python train.py --qk_norm=false --grad_clip=1.0 --schedule="wsd"
MLP neurons of a small language model. Each row is named by its layer, matrix (up: input weights) and neuron, and shows model dimensions 96-223. Each number is 200 + 30 x the weight over its row's rms, rounded and kept within 0 to 999.
After each neuron's rows, "fires on" lists the tokens most often at its 100 highest values on Wikipedia text that the model never trained on.

L4.up9,151,209,216,193,194,202,140,240,226,161,181,211,258,192,205,206,169,203,221,206,189,140,191,237,176,157,198,160,152,193,194,206,172,154,194,213,196,186,226,247,196,220,143,180,190,188,215,177,189,228,231,203,220,178,205,207,216,227,264,256,229,214,219,228,214,225,209,158,215,186,193,167,235,155,198,241,199,200,168,197,213,205,139,215,185,209,184,183,206,261,254,164,223,162,202,235,211,183,194,194,192,229,236,262,211,212,182,156,178,155,158,175,219,219,207,287,250,191,179,244,206,196,173,175,196,184,222,186
fires on: "–"

L6.up1028,190,187,211,174,190,269,172,216,191,207,229,201,212,186,166,213,216,196,198,200,232,257,195,186,262,184,162,287,161,233,195,220,173,246,219,234,206,204,219,217,220,187,213,236,177,149,230,196,259,187,261,212,182,243,172,251,216,158,190,195,235,166,169,174,202,203,199,187,221,169,220,158,165,211,188,231,177,210,154,217,202,238,201,204,201,214,188,240,195,197,250,178,196,178,161,217,226,240,127,197,247,192,171,221,204,220,187,199,174,183,211,208,178,218,183,208,233,241,211,201,203,166,161,223,219,180,186,199
fires on: ".", "-", "==", ".\""

L6.up546,148,210,238,122,154,184,204,212,189,240,215,225,231,224,178,151,189,165,195,197,205,154,190,156,183,202,198,256,190,231,191,172,202,176,253,233,210,186,190,240,236,261,187,262,246,195,211,199,220,213,205,232,206,243,210,164,219,212,209,207,195,179,241,215,194,216,145,194,202,192,201,164,151,226,119,213,210,195,183,230,239,207,223,225,164,133,207,205,204,244,240,232,170,184,156,220,217,223,184,206,252,187,279,250,240,195,204,170,144,151,183,209,188,201,204,189,287,234,180,227,149,215,211,256,174,179,219,193
fires on: "1", "0", "2", "3", "7", "5"

L4.up259,181,164,206,185,193,264,158,196,232,178,249,230,230,155,173,167,161,169,219,225,185,208,221,180,161,202,206,226,197,218,216,174,203,254,144,223,208,203,229,185,204,212,162,182,215,166,263,205,240,208,195,206,213,225,115,199,215,148,195,195,228,171,177,135,209,237,200,216,186,182,179,174,184,239,184,207,205,192,169,217,203,225,211,189,192,208,238,225,188,224,227,203,189,203,155,208,198,279,117,192,199,112,209,216,210,171,194,226,137,233,210,225,228,182,182,186,212,211,222,205,197,187,214,232,208,191,188,177
fires on: "-", "\n"

L6.up1130,236,207,196,219,201,250,202,205,182,191,221,181,205,193,199,164,215,189,200,207,182,193,233,183,171,202,248,217,217,278,161,165,230,213,225,217,172,233,139,204,198,223,173,198,243,223,138,194,221,174,175,197,154,190,173,139,201,193,219,182,161,207,170,255,203,156,226,190,179,221,237,210,133,241,212,228,194,192,181,286,182,229,241,226,218,227,258,178,235,176,238,241,181,185,202,229,206,205,167,220,170,165,200,217,220,254,227,230,218,236,170,208,183,212,213,195,189,163,221,203,163,203,173,214,213,230,195,165
fires on: "'s", " its", " had", " has", "'ve"

L7.up1058,195,209,278,133,238,185,208,286,162,177,234,190,202,160,186,210,167,185,256,215,179,221,121,226,232,190,197,195,183,197,158,231,189,182,164,209,111,160,195,225,212,191,192,211,206,231,197,186,213,173,249,153,166,239,206,219,229,164,235,173,185,217,206,210,162,218,181,207,252,207,216,181,169,193,136,264,219,237,194,188,249,209,215,201,230,155,267,251,229,207,194,210,172,165,194,186,221,157,236,180,187,210,241,243,172,228,182,173,142,204,215,156,199,124,190,181,183,204,243,196,197,194,253,269,208,208,217,210
fires on: "0", "2", " was"

L6.up1467,216,209,227,179,221,177,197,189,208,216,216,169,205,171,196,206,201,189,246,206,212,195,216,214,168,199,212,210,187,203,142,171,189,198,220,178,203,201,172,161,198,209,222,171,219,166,224,152,216,267,198,245,212,192,194,200,280,215,184,193,212,155,139,197,219,155,184,209,153,233,214,200,188,165,136,192,211,206,153,211,232,236,123,193,139,160,164,233,254,210,226,251,216,214,208,163,225,205,164,222,217,237,194,227,200,230,179,154,189,223,237,188,265,232,189,233,198,209,212,174,238,203,205,242,263,186,272,192
fires on: " to", " in", " by"

L7.up963,210,170,215,187,144,229,184,225,170,195,184,198,180,175,176,214,140,202,231,213,209,208,174,235,194,167,224,178,146,191,216,211,195,148,231,190,209,129,240,269,206,167,139,175,164,215,207,150,195,228,259,175,201,161,178,200,222,181,192,228,248,190,182,200,189,164,211,190,271,205,160,172,123,226,258,251,202,224,132,189,271,196,204,243,193,265,222,152,241,254,228,209,174,211,218,203,228,144,220,228,237,191,270,258,230,215,191,148,213,232,190,149,216,153,163,268,249,203,174,230,187,192,183,197,222,198,218,169
fires on: "0", "–"

L4.up285,175,204,151,231,184,175,209,223,171,163,240,148,203,204,218,209,190,159,185,193,158,133,221,208,157,219,204,217,231,150,193,194,229,143,193,174,221,211,165,213,166,219,233,212,193,237,243,135,240,207,272,185,199,176,239,173,232,232,243,189,201,200,167,132,182,186,202,221,212,196,174,204,183,143,206,218,230,189,171,210,143,191,183,240,157,193,198,202,216,219,198,225,177,160,220,161,197,238,179,185,218,202,203,268,192,260,198,190,189,190,173,160,226,247,197,208,241,214,189,146,164,242,192,225,207,188,208,168
fires on: "3", "1", "9", " ", "2", "6"

L4.up1478,174,189,223,203,180,204,160,173,227,227,257,182,289,176,230,214,178,177,214,195,208,201,197,188,151,213,209,214,226,195,165,201,214,251,134,216,171,175,221,168,218,258,172,166,188,201,194,140,266,219,234,201,164,170,101,233,215,197,159,195,197,184,216,138,201,232,256,219,203,211,205,146,180,197,205,170,201,202,179,239,183,210,151,203,202,215,285,242,184,188,199,205,205,190,212,223,202,240,162,166,160,195,213,240,191,155,233,172,141,191,214,186,166,163,165,263,195,164,196,209,197,155,196,247,171,173,201,157
fires on: "-", " "

L4.up1718,176,182,262,187,192,208,188,269,234,155,183,216,218,194,183,236,205,222,203,179,183,166,167,187,181,169,196,194,172,178,169,183,147,228,197,212,202,163,178,214,190,172,174,202,218,226,188,172,203,204,211,195,241,213,216,169,204,136,235,190,241,220,192,192,185,194,210,151,228,215,205,149,189,210,135,192,219,191,160,169,182,174,208,164,196,179,206,199,182,266,218,168,212,224,186,170,225,160,163,220,198,233,211,225,180,177,241,144,252,181,183,136,202,186,199,253,245,171,141,212,238,218,174,173,199,212,202,158
fires on: "/", "–", " C", " ", " U", " &"

L4.up1355,130,194,183,157,176,215,242,212,176,141,212,158,218,190,237,154,203,200,198,205,215,222,224,189,166,176,205,228,248,216,156,212,215,226,214,152,230,184,172,185,230,216,135,231,205,220,181,208,273,195,242,180,187,204,214,188,217,164,201,189,162,206,237,177,199,209,234,186,219,191,197,165,175,188,160,215,173,152,191,230,241,256,239,192,190,248,173,199,204,207,239,201,151,211,159,233,195,232,193,194,198,199,190,192,246,182,223,206,150,214,214,224,231,227,182,246,155,182,204,183,214,262,254,239,226,206,221,202
fires on: "-", " of", " were", " Average", " are"

L4.up1503,131,221,196,183,210,239,189,240,225,227,262,214,241,191,166,201,176,181,196,199,200,188,190,222,182,192,195,217,184,227,176,191,216,222,182,256,214,203,216,216,226,204,144,232,179,118,233,180,260,202,176,187,191,170,195,220,216,184,188,217,248,190,156,194,172,200,193,230,207,204,197,183,169,230,170,213,240,241,179,178,210,211,162,218,138,280,241,210,214,218,184,193,154,185,269,256,211,239,178,229,216,171,169,208,213,214,216,218,162,188,241,253,154,188,187,219,224,209,210,165,266,207,159,201,239,204,184,146
fires on: "\n", ".", " |\n\n", ".\n", "|"

L7.up48,138,192,227,167,221,211,229,171,247,217,201,169,252,214,211,180,182,205,195,212,189,214,193,210,190,185,223,196,249,243,187,174,215,200,197,208,167,186,241,201,216,197,187,228,189,170,145,175,209,219,235,162,234,185,178,229,197,161,180,227,259,208,164,199,220,190,197,224,173,227,216,187,165,150,216,198,164,192,179,188,178,203,167,190,182,204,205,234,186,202,170,194,191,206,230,218,161,205,152,187,250,232,178,218,197,226,215,205,199,198,221,201,201,216,173,223,243,217,165,206,198,182,164,234,229,230,226,185
fires on: "-", "=", ".", " ", "|"

L7.up1264,220,228,215,231,219,243,210,204,223,218,287,199,203,174,178,197,204,195,192,213,223,227,201,226,206,172,212,173,220,250,248,219,275,238,198,201,210,233,207,208,188,216,190,187,190,156,177,191,238,211,188,113,214,226,192,184,216,189,209,195,210,223,203,240,206,190,179,252,184,191,171,190,155,231,215,256,208,192,178,190,239,235,190,190,175,231,162,169,182,221,188,178,267,186,177,181,239,138,164,157,149,200,231,205,251,263,176,217,206,242,195,197,166,180,164,241,217,165,229,138,226,197,172,215,219,188,224,252
fires on: "\"", "\n", ").", " |", " –"

L7.up1064,177,200,178,191,221,164,212,176,215,163,189,246,229,210,207,181,208,221,210,181,193,171,260,178,192,216,220,194,230,237,178,204,204,170,198,198,163,214,200,145,245,251,205,172,168,188,137,205,211,200,203,244,217,185,160,246,260,232,226,198,210,160,191,217,242,192,178,229,215,206,172,234,171,175,155,193,209,176,140,216,205,222,227,166,198,157,177,239,254,207,232,205,205,209,176,156,212,236,178,204,226,225,194,209,261,252,174,194,215,214,191,177,200,260,160,224,189,207,197,173,199,253,249,252,212,119,201,271
fires on: " in", " into", " In", " over", "\n\n", " pro"

L4.up400,152,168,230,173,171,249,140,232,168,205,211,209,226,175,201,209,171,160,168,183,217,220,204,219,186,198,185,196,161,236,218,213,248,273,233,230,230,187,227,151,193,203,222,214,163,179,209,145,208,218,201,190,196,215,151,211,181,208,170,183,199,237,169,135,211,246,203,214,180,166,137,166,225,247,207,221,250,242,190,189,199,140,220,166,187,200,224,207,175,214,200,163,233,220,163,241,201,223,157,206,235,181,219,233,206,173,236,198,215,223,234,270,225,225,178,216,189,219,202,193,239,193,174,228,207,195,161,173
fires on: "-", ".", "J"

L6.up65,230,244,193,182,246,187,190,135,177,207,189,186,232,205,192,186,192,196,221,166,188,184,164,180,134,189,236,207,198,174,230,204,212,226,244,186,269,200,227,82,202,157,234,197,184,187,206,174,196,174,201,174,191,212,179,250,203,194,211,190,282,230,154,177,178,152,178,186,196,217,139,172,168,221,243,201,202,172,165,237,144,208,138,236,195,191,217,237,243,178,191,210,241,255,188,175,214,220,158,243,237,207,205,227,212,227,134,136,246,277,268,212,244,199,176,218,200,197,217,174,253,196,186,181,195,192,239,147
fires on: " to", "s", " of", "ed", "es"

L7.up321,179,213,235,157,191,244,203,229,179,220,210,174,221,173,169,186,146,160,212,198,225,193,228,247,206,203,162,213,166,218,187,229,229,204,241,233,232,137,200,225,193,224,198,271,199,174,201,195,224,202,213,212,244,193,209,207,195,179,219,211,224,211,210,183,169,187,182,247,181,187,158,171,146,214,178,221,236,225,192,200,238,220,195,203,157,184,228,247,200,181,211,188,180,172,167,240,209,223,250,195,180,217,225,256,206,200,183,190,167,145,246,226,206,225,197,185,251,192,218,209,179,193,219,270,207,233,222,202
fires on: "7", "9", "8", "5", "0", "6"

L6.up1434,139,180,229,172,190,248,242,193,174,190,225,173,182,223,209,232,157,168,192,163,211,232,214,219,217,147,189,154,241,173,221,242,218,212,177,174,222,197,239,149,230,216,160,164,194,236,228,266,268,232,195,143,240,256,198,237,183,218,162,153,173,228,201,144,194,233,246,189,188,209,167,232,179,196,212,145,225,231,168,186,195,260,229,137,184,258,221,201,206,221,202,215,199,253,182,197,174,213,185,196,219,146,214,227,213,212,186,211,179,278,208,209,187,178,158,217,201,209,207,208,208,187,212,209,231,207,192,258
fires on: " |", " –", ".", " April", " Peak", " —"

L4.up572,213,234,179,255,212,169,201,217,181,202,181,155,233,246,185,222,203,199,200,168,191,214,197,207,133,233,184,236,196,225,200,193,171,185,220,151,194,214,267,167,223,221,228,181,178,219,194,149,233,196,248,240,207,165,202,190,206,170,271,233,204,155,248,180,190,182,167,267,201,202,193,169,188,163,232,230,243,192,207,216,192,183,163,241,176,236,258,266,236,191,207,204,182,202,233,216,199,205,213,168,133,152,190,222,182,205,198,160,222,175,166,226,208,216,187,236,257,243,223,162,176,200,213,183,269,191,189,142
fires on: "9", " "

L7.up1757,125,167,235,262,167,240,198,207,205,151,202,205,216,181,197,201,216,182,210,197,227,153,217,206,210,188,160,169,188,212,196,205,215,200,227,223,213,191,187,232,168,223,234,258,143,138,254,168,197,293,198,234,169,182,160,165,203,196,214,251,212,196,243,226,205,154,221,127,245,218,214,155,191,241,164,218,152,191,193,178,236,162,190,214,182,163,144,184,172,277,239,175,219,156,200,162,157,156,163,188,209,277,211,247,246,198,201,146,250,217,166,182,214,166,190,239,233,182,227,254,199,175,211,169,183,181,169,212
fires on: ",", "0", " t", "T", "t", "3"

L6.up607,189,231,231,216,175,210,192,147,235,244,210,174,212,236,201,183,196,145,224,183,242,167,196,215,203,202,225,163,220,203,251,169,175,228,189,205,204,212,185,208,224,224,233,239,162,193,183,154,235,233,184,190,211,172,228,238,181,234,230,168,181,205,197,247,182,193,195,182,262,187,205,193,224,170,233,274,198,172,188,200,205,230,217,140,178,159,186,191,205,258,210,241,239,172,155,203,203,198,190,198,173,163,193,214,202,287,211,263,140,171,201,218,179,204,192,213,172,164,194,211,201,197,186,222,145,204,180,203
fires on: " in", " by", "ad"

L7.up346,182,207,185,167,174,207,195,206,197,186,238,158,224,218,196,239,182,185,173,170,198,223,187,197,227,163,161,198,241,213,280,221,265,202,164,168,203,217,201,164,179,198,217,147,156,148,200,205,233,250,244,129,145,238,156,225,196,194,194,175,210,244,241,180,231,201,242,208,264,187,225,201,190,214,195,198,214,211,148,135,202,217,210,126,200,264,227,182,191,166,194,217,265,228,179,203,203,191,165,206,206,144,212,234,244,220,200,212,177,200,192,149,228,234,155,221,194,238,221,156,223,227,201,238,211,214,149,261
fires on: " |", ".", " Rank", "7", " No"

L6.up216,182,182,194,159,195,210,225,206,208,256,193,227,168,260,206,212,128,174,221,214,220,220,184,160,262,231,204,184,203,170,192,228,203,198,180,156,186,194,235,134,278,238,216,212,267,208,187,265,204,233,218,152,201,236,223,262,250,153,187,213,205,229,229,232,197,200,210,184,232,115,173,188,204,174,258,179,177,193,199,202,231,203,232,163,154,195,183,212,238,203,216,244,226,195,167,173,217,188,205,211,213,188,224,234,251,205,222,203,139,238,265,222,158,231,191,183,213,253,251,225,233,241,204,193,192,216,208,280
fires on: " ", " |", " (", " from", ".", " +"

L7.up814,264,185,189,193,261,145,210,202,208,170,199,200,216,212,209,266,140,184,229,149,171,179,209,221,157,212,220,158,229,207,215,208,186,146,191,224,200,203,235,144,193,241,234,148,239,217,207,163,214,111,223,153,180,162,221,227,214,192,264,229,210,253,223,218,219,201,181,193,165,175,183,205,184,193,260,268,211,207,279,261,187,194,198,237,176,250,236,182,230,187,232,178,207,253,203,173,237,209,197,201,114,247,193,240,221,204,267,166,195,198,161,157,207,239,172,203,264,190,213,189,240,157,213,189,227,184,209,218
fires on: "1", "0", "5", "2", "4", "9"

L6.up163,142,194,244,160,184,229,233,161,202,210,211,237,232,159,187,195,228,162,264,210,200,169,235,176,203,205,229,234,181,210,209,160,212,221,241,181,144,189,221,203,200,204,195,137,219,167,201,189,197,220,199,184,177,234,197,213,218,255,252,182,173,194,168,141,306,166,170,169,128,169,235,233,213,196,234,184,201,192,219,170,195,242,148,167,143,191,225,155,212,184,234,240,214,215,205,140,243,175,144,182,214,221,189,222,208,221,212,151,178,164,231,242,231,237,188,238,240,222,212,168,245,137,229,205,218,204,251,207
fires on: " in", " on", " he", " that", " to"

L6.up1678,205,191,187,214,205,232,225,186,218,211,244,161,189,234,175,226,190,194,200,187,238,213,243,221,214,189,193,212,252,259,225,191,254,212,156,192,225,203,226,190,167,208,204,167,173,201,279,175,180,196,151,151,168,197,175,218,209,232,204,201,182,252,210,187,198,182,230,180,215,202,189,150,209,203,237,238,188,181,194,163,218,155,197,176,202,186,168,238,203,160,229,214,265,201,156,172,206,227,173,144,159,244,234,214,265,216,224,225,228,236,204,189,179,224,154,223,193,192,188,232,253,221,193,189,203,229,228,251
fires on: " |", " as", "'s", " –"

L4.up1351,140,180,169,195,210,222,192,252,210,210,261,205,249,166,169,181,161,201,193,196,209,201,201,201,153,198,203,199,225,235,187,218,243,227,198,228,217,231,159,206,214,197,131,242,199,155,228,189,275,212,248,204,160,146,182,195,189,191,185,237,214,213,138,166,194,193,195,175,220,211,190,183,188,215,236,160,248,234,196,153,167,220,183,150,164,261,219,193,190,198,208,188,142,212,226,223,200,237,139,207,218,191,170,188,200,185,241,210,169,187,207,189,199,204,177,243,187,185,197,152,260,215,195,196,197,192,192,176
fires on: "\n", ".", "\n\n", " Average", ";\n"

L4.up1415,173,244,248,197,258,213,244,255,158,190,204,204,312,224,200,165,214,227,196,221,200,169,180,209,212,188,188,170,197,187,214,213,186,152,206,201,211,201,239,173,211,220,198,183,187,179,238,211,249,228,191,188,209,243,176,225,278,193,194,205,240,205,176,199,209,190,182,278,210,153,212,201,158,229,177,197,188,221,174,170,253,167,161,171,206,229,228,182,244,224,204,195,158,222,174,216,178,173,183,239,242,206,205,212,227,180,190,201,173,200,204,189,206,218,198,213,166,205,229,218,216,184,265,184,252,226,191,208
fires on: " |", "|", " chart", "-"

L6.up790,197,244,249,220,203,157,241,200,177,180,219,132,166,259,222,163,222,189,249,176,211,168,218,208,204,216,217,211,162,242,210,235,219,215,223,208,191,170,182,196,218,178,174,189,183,228,209,242,218,255,228,139,203,168,172,249,197,166,231,208,195,147,220,162,200,203,194,163,227,145,207,208,163,216,237,229,130,180,172,211,213,271,180,209,155,236,227,200,281,154,232,184,210,235,132,221,215,188,124,197,196,230,212,227,204,258,234,156,163,183,252,186,206,180,184,255,211,240,183,241,195,193,143,174,245,144,227,227
fires on: " in", " of", " and", " de", " at", "k"

L6.up1466,193,171,114,223,228,186,167,178,255,223,224,183,197,194,157,199,208,180,179,192,212,188,188,193,167,196,209,160,198,234,163,250,148,205,232,140,250,199,170,237,244,183,188,204,193,236,178,176,172,165,203,196,222,184,213,154,194,168,198,159,183,220,202,220,236,159,281,175,200,199,203,153,167,272,209,237,168,206,201,203,184,189,199,224,224,262,241,166,229,205,220,178,204,183,204,274,212,210,193,231,174,238,184,208,190,201,244,221,208,189,191,161,169,137,210,201,182,167,171,222,181,181,209,178,152,202,181,201
fires on: "'s", "'", " its", " his", " their", " this"

L7.up1280,187,223,199,184,170,198,207,219,249,177,203,216,213,175,176,192,200,185,188,164,225,216,181,159,234,147,209,220,189,187,284,228,178,154,222,201,150,179,211,179,210,199,175,217,197,150,196,248,176,209,206,156,233,192,169,214,220,162,176,240,170,250,208,206,194,222,228,217,220,200,209,190,196,226,145,196,193,237,219,203,234,204,130,198,143,204,214,190,196,181,192,199,210,202,185,161,196,189,202,191,239,199,180,271,212,191,192,140,225,176,188,192,176,189,159,182,186,199,163,204,202,149,226,178,194,199,176,232
fires on: " V", " v"

L6.up1726,179,232,187,207,234,182,207,208,241,218,191,212,217,223,222,175,160,203,182,167,200,202,217,209,134,203,176,174,204,241,131,228,233,200,180,144,173,231,163,151,203,249,217,178,241,168,193,208,227,155,272,244,254,188,225,162,183,191,206,284,216,227,155,237,224,213,192,192,177,155,206,188,200,227,199,177,182,191,201,195,234,187,208,170,196,207,196,176,195,202,200,197,206,230,165,169,191,188,132,211,239,247,231,231,257,173,244,210,185,182,205,170,176,215,199,196,195,227,239,222,238,202,231,130,182,178,197,189
fires on: "L", "P", "X", " C", " X", "E"

L6.up1790,167,184,211,128,188,231,190,217,188,238,222,235,263,210,161,185,156,187,207,204,157,185,178,181,214,201,224,225,220,163,238,205,200,164,221,231,217,137,220,244,200,237,162,207,203,181,214,145,205,155,213,207,204,222,183,161,215,131,213,166,157,233,256,267,196,181,211,223,216,230,193,207,203,198,194,248,247,175,169,200,173,215,213,219,206,164,210,241,248,195,209,181,188,192,121,184,217,168,220,167,152,189,273,270,238,172,208,209,174,159,176,185,189,223,184,182,258,192,167,248,143,191,227,243,186,206,201,215
fires on: "2", "3", "1", "7", "8", "4"

L6.up1123,236,184,206,193,262,193,192,175,252,175,189,225,187,162,269,200,208,159,220,168,213,138,203,255,210,175,214,172,234,212,206,202,168,185,157,248,177,190,194,167,230,225,226,244,174,183,223,210,239,237,206,182,210,183,183,231,207,202,244,181,212,217,191,227,204,178,200,185,243,210,203,214,201,179,183,208,228,131,150,240,227,182,219,191,203,177,153,218,191,203,221,200,189,175,202,165,218,183,162,187,194,208,222,203,193,295,154,187,181,207,158,203,190,140,156,217,187,247,234,201,206,179,209,152,141,178,248,204
fires on: " in"

L6.up1400,215,215,266,220,210,199,236,143,230,181,217,193,201,241,221,215,201,212,219,148,229,169,223,183,194,181,188,197,174,272,203,231,175,214,219,198,196,228,141,206,229,184,216,168,196,193,181,216,199,219,223,134,188,151,195,178,247,214,240,257,212,197,169,151,213,198,166,187,198,184,226,201,213,150,256,246,214,225,152,242,213,185,205,160,181,231,208,202,248,192,200,206,259,225,204,162,188,183,172,169,242,215,213,251,184,263,213,252,208,240,212,202,140,156,215,241,119,150,252,179,172,188,125,153,200,202,225,285
fires on: " of", " in", " for", " de", " on"

L4.up455,157,169,230,189,228,237,149,239,230,214,239,177,258,206,193,147,141,182,183,190,224,228,174,229,198,218,187,185,196,238,169,200,198,215,206,203,205,227,203,160,178,203,170,205,175,149,225,172,253,199,184,193,191,191,156,245,215,214,186,203,208,234,138,192,189,209,195,238,227,180,199,159,212,194,217,201,209,250,192,175,197,210,202,198,180,273,259,196,187,189,203,164,192,201,211,232,165,206,173,205,188,177,187,224,234,214,244,217,176,242,236,221,204,235,183,212,190,213,211,182,240,174,157,250,217,221,186,225
fires on: "\n", "-", "|"

L7.up533,136,255,188,241,180,214,182,174,204,172,228,185,246,193,168,175,220,174,243,169,192,218,178,210,155,195,232,231,202,207,211,149,172,147,255,165,210,251,210,203,191,161,247,173,181,217,195,145,216,197,234,180,201,186,175,195,241,233,189,157,213,197,166,178,212,238,240,258,269,185,241,172,192,207,172,276,164,200,195,212,198,163,172,209,164,266,193,232,214,213,198,215,189,192,208,224,210,175,186,233,234,223,205,233,226,271,287,158,169,193,224,222,196,264,179,251,216,247,190,203,209,188,178,169,254,225,218,163
fires on: " to", " ", " a"

L6.up431,192,253,233,238,177,180,184,174,133,157,221,175,239,208,198,195,195,186,171,167,224,177,233,211,187,186,182,195,212,193,212,229,154,194,200,232,229,216,178,167,214,217,221,241,138,192,195,165,198,176,165,203,198,160,127,187,252,218,206,194,218,169,203,172,171,181,193,190,232,166,226,199,229,165,218,240,199,219,229,206,172,163,202,151,156,215,189,217,176,239,227,197,294,197,189,241,194,205,158,214,205,162,195,231,210,224,203,256,223,192,202,205,155,226,193,211,184,181,201,179,136,185,165,186,239,179,227,234
fires on: " of", " the", " for"

L7.up785,190,163,236,200,219,232,210,192,239,148,237,196,260,176,152,180,236,184,186,237,218,189,185,220,186,221,176,142,173,203,214,201,233,237,230,190,167,202,221,221,210,218,212,215,184,200,195,258,232,229,230,156,141,197,222,185,244,218,217,226,196,226,197,190,205,135,206,179,249,198,201,191,140,224,147,209,215,238,189,182,240,206,153,176,231,222,214,201,255,259,200,185,172,185,183,189,185,165,252,192,223,230,206,227,254,180,202,194,146,227,162,198,206,127,185,201,200,219,219,219,206,199,213,265,188,199,153,245
fires on: "2", "0", "|"

L7.up612,220,201,214,204,164,217,229,228,225,182,215,190,197,178,200,246,181,184,183,163,191,198,216,195,196,207,176,161,194,206,222,198,134,203,244,202,180,191,227,192,241,162,191,194,169,228,227,148,185,262,232,204,201,185,197,132,192,208,223,259,167,223,292,201,193,149,181,121,216,234,209,163,208,206,194,270,187,203,189,252,203,144,219,209,174,169,203,222,184,195,241,196,237,164,203,170,190,187,212,209,180,209,249,281,219,223,206,215,204,193,140,149,217,225,171,252,259,228,164,241,162,175,182,167,153,167,232,235
fires on: "-", "–", ".", "-S", "&"

L6.up907,189,197,202,162,199,187,197,196,222,209,219,224,190,206,184,154,196,202,266,208,197,176,186,195,210,166,216,271,199,186,131,207,151,177,234,257,209,190,246,199,204,236,204,222,249,168,213,183,252,183,211,204,235,211,178,169,181,194,252,183,226,155,172,220,189,206,183,235,245,158,244,132,216,235,168,147,215,195,184,199,260,243,223,225,127,191,203,195,214,220,215,183,186,202,148,212,225,193,207,198,136,242,219,259,260,208,220,158,170,147,217,223,144,189,173,195,242,232,206,274,144,232,222,208,141,220,230,161
fires on: "1", "2", "3", "0", " (", "|"

L4.up1593,182,200,170,212,207,162,248,179,158,198,225,128,225,205,163,196,207,206,174,179,187,171,186,222,157,247,190,226,233,188,174,214,255,217,162,206,224,207,204,162,240,193,162,182,200,158,239,242,206,147,211,215,217,186,174,177,182,184,233,232,181,185,237,153,160,206,217,209,207,206,207,218,182,248,228,242,234,173,200,235,185,216,227,174,157,266,196,249,210,235,188,223,178,158,177,264,201,225,177,198,209,134,193,226,173,284,211,208,195,168,178,204,245,221,198,208,215,204,205,207,196,164,245,199,199,138,182,167
fires on: "9", "°N", "3", "″N", "5"

L4.up517,221,188,258,176,171,198,218,179,219,209,204,209,165,168,238,206,200,203,242,199,227,178,214,197,194,202,195,163,215,216,204,229,195,176,169,228,212,208,165,222,202,215,201,245,178,165,188,252,206,222,192,192,204,124,180,212,205,149,253,195,215,233,147,230,202,133,206,200,256,167,205,210,268,179,202,259,178,174,206,201,209,211,178,176,198,186,179,228,187,217,238,192,196,202,196,203,227,207,189,180,190,197,239,186,219,246,212,247,221,206,152,244,179,138,215,202,200,164,172,198,185,213,167,174,187,190,248,171
fires on: " in"

L6.up1505,178,176,182,175,156,224,170,145,220,197,188,251,175,199,142,122,170,171,198,193,245,222,194,152,257,181,212,207,186,220,203,202,206,179,217,212,194,203,227,236,218,195,201,246,191,230,145,190,220,200,175,200,201,228,203,235,199,247,208,162,180,175,173,217,182,221,191,208,192,214,229,162,187,180,198,176,179,234,206,200,238,253,207,176,194,184,246,208,213,222,258,172,224,239,147,190,228,211,213,223,227,222,259,279,263,229,191,209,187,210,201,197,174,195,195,169,262,201,199,203,146,239,212,214,189,267,228,258
fires on: "1", "5", "2", "4", "7", "3"

L4.up853,125,162,208,145,182,248,246,214,177,161,201,146,187,170,187,155,161,174,192,207,185,210,207,188,182,199,203,203,217,211,182,246,241,202,166,141,223,199,192,192,228,217,168,240,181,247,183,221,227,177,230,218,219,229,191,189,183,156,211,199,222,188,201,223,184,215,222,209,191,203,200,166,175,217,172,244,159,185,199,187,249,207,221,194,197,225,200,211,185,201,231,203,172,206,118,201,216,191,143,213,210,150,199,214,227,218,235,163,183,216,222,216,203,235,190,197,234,246,182,189,209,172,224,113,252,235,205,183
fires on: "-", "Career", " Average"